config.yaml
n_layer: 8
d_model: 192
n_head: 3
n_kv_head: 3
head_dim: 64
d_mlp: 768
vocab_size: 2048
activation: "gelu"
norm: "layernorm"
norm_place: "pre"
norm_eps: 1e-06
positions: "learned"
qk_norm: false
attn_scale: 0.125
bias: "none"
tie_embeddings: true
parallel_block: false
init: "normal"
init_std_qkv: 0.0245
init_std_o: 0.0245
init_std_up: 0.0245
init_std_down: 0.0245
optimizer: "muon_variant"
lr: 0.0076
lr_mult_down: 1.5
beta1: 0.93
lr_head: 0.00375
grad_clip: 0.5
warmup_steps: 200
schedule: "wsd"
decay_fraction: 0.611
decay_shape: "square"
final_lr_fraction: 0.05
batch_tokens: [16384, 32768]
seq_len: 1024
doc_mask: true
train_tokens: 260700000
steps: 11298
dataset: "wikipedia_en"
MLP neurons of a small language model. Each row is named by its layer, matrix (down: output weights) and neuron, and shows model dimensions 48-175. Each number is 500 + 25 x the weight over its row's rms, rounded and kept within 0 to 999. Numbers have three digits each.
After each neuron's rows, "fires before" lists the tokens most often just after its 100 highest values on Wikipedia text that the model never trained on.

L4.down404:511477526503531523510534529462514488469449563504465509472496470519483479489503495492485534505464519489455495544493502494465477531485541505526517510510467493498475456541469516496510476493547498500505505493486511495512540502519480510487515483508514520479523510533430445494554506489478503505496574514511491511502454530499507469478537496545539444459492486520515509511504510515482476515491
fires before: "it", ",", " 19", "ed", "ru"

L4.down289:503499447483478510536495521484508485548500480521511499491472533554479470426498516461515499499481554470493515485512502520511458488498489502509478550514503525476499512500482517482527530517474460415484542486498460472512469439504472488508532498504487501507500471512510478492522531468527547465493474507497482471470499495482502488487504502534486497509508462524482510540512531483505488516485
fires before: "-", "\n"

L4.down35:506520498464547467500512501496479465477450527469479523537536483484527476504501525506492523539553512499482542479502495512518517514518487480520512510503407490483483466527503463445517494495481490530527513494506482512544476505507490473470507497523477484495508471480472505530531494512510531502458470536512532461504513520528492493535551483494506529462535520501482475488477513522486500521474
fires before: "\n", "American"

L4.down87:509502521491555553505490524585461528514528469495488519489505515503532511540494528517531482459547469511524468440539515476488508495502479502493461472460518513493517506474498487466497499529511472509505486465498482505467531478453514483474476513523487506518512493511485512533508488510475492509483478477526472519534501517526476514512551494459530475460494528474488517484467526494533464512492
fires before: "\n"

L4.down152:507518483507512530498510493521557509502484516502499452482532508467511498506511492497482501512512454502523494478481485531537481493537487465505496454478536456497498476476500504474466506493472515482520517521486518522541507498492486498523477541512502483521509482471468501470477486490529563525502500498528462529533500450486531517518520485473481417550535508508514474509486486501479484514475
fires before: "\n", "-", "bu", "A", "==="

L4.down509:457543509520453469464486476504490505536470496525501511485514446517522518571469529547467501497519510472520492498488495495458492503537498454527510501495521505453486514487519434506502501490496467514541460559499490492529484499484516509513532510527521490535521485472522492499481511472491527504524489508505484522482512527471461515508470445543493541503540491483512507462515492481461519495490
fires before: "\n", " |", "–1", ";", " 1", "–0"

L4.down169:502524480505515521510524498516478525477506502497500483519530537509497500501492470465516479476497470505490516472505508534505557547532473534481493475520446479486497451509440481537549504510473498486519496512524457528512482489491490527533474508488488505467481490467476531470535457526517523535490541532517526525474452478539498544510548484482532457507474516493507534491516492511527473470475
fires before: "s", "ation", "b", "ster", "ment", " of"

L4.down18:478490535499492553466556463475487508525484490504505527512495515467517482477514454493488508470495440536509523487518454525497514513537516484519519428471496489507516472482481533464513470479516535512517513476524513531512475448510533494530459468502530486459511539539447526525496482466508520505492488496536520467512481530488487522484482498522490508449530506481494504480468530506491477523453
fires before: ",", " the", "\n", " he"

L4.down85:479503501498459531496502464547463530567535473500503585472486494487507507511492496506564491512489494512559502489518528513512503523492460515487529484479519529562516513502506515511462531543481475472523499453489519546509550523491501487487483503530485419513486496515468505506516499481491504488506470507487479489529477440491502481458536524513509474496508492508496491473490527517527465480465
fires before: "\n", " He", " The", " In", " She"

L4.down193:510522506477478509449467498506477509571506504501503488523534509495504525424520526483495512506496480525522529493466471477496519496520520485503464508511536488518469507510474494503469514510468524489486493512498476507538462499492457501507434454514487496517521526498501495452526512481506495466526555487545527456502513516495490485535467503484442515528471491498503548489517505490508506497545
fires before: "|", " |", "|---|---|", " "

L4.down734:490513554489492465494508490527510477526499488480472499454529496505547520472532535511520533517477485500494520479516527496461459480522548461507560462448466502521488451517508507506494481535534506470472507527505532473520491510573511524487500511496517502476523485514520493521471506484501519500504470545442528473528480490471484522502483504492502469510518512473506529515487455537499502480503
fires before: " |", "°", "%"

L4.down116:543465512494483465518559474483457493504487487462500472504497465527459514520523493492518517504518520495511515471495452510517547565514483503481552465521457507509479537484539507430496498482464498537513527496507486497476491495481490449466500476533517489462509502483528500494506521500574465494508524492514515521518513559468526506534484490521491518526522507499498534512478534479461490471470
fires before: "\n", " \"", " "

L4.down281:498480513545473536489504504512468486461493513499490480525494570519538501497488456481497534485500482456493499498528509490500523505467496522495485544513462502519525504523453516491476520484505481481490527508489465545455519493520502480464500479498521513517504492495466526500487487491491498459476503468503457514487476488567478465456518509454526500535501495428471527513573498512500472482513
fires before: "ed", "s", "d"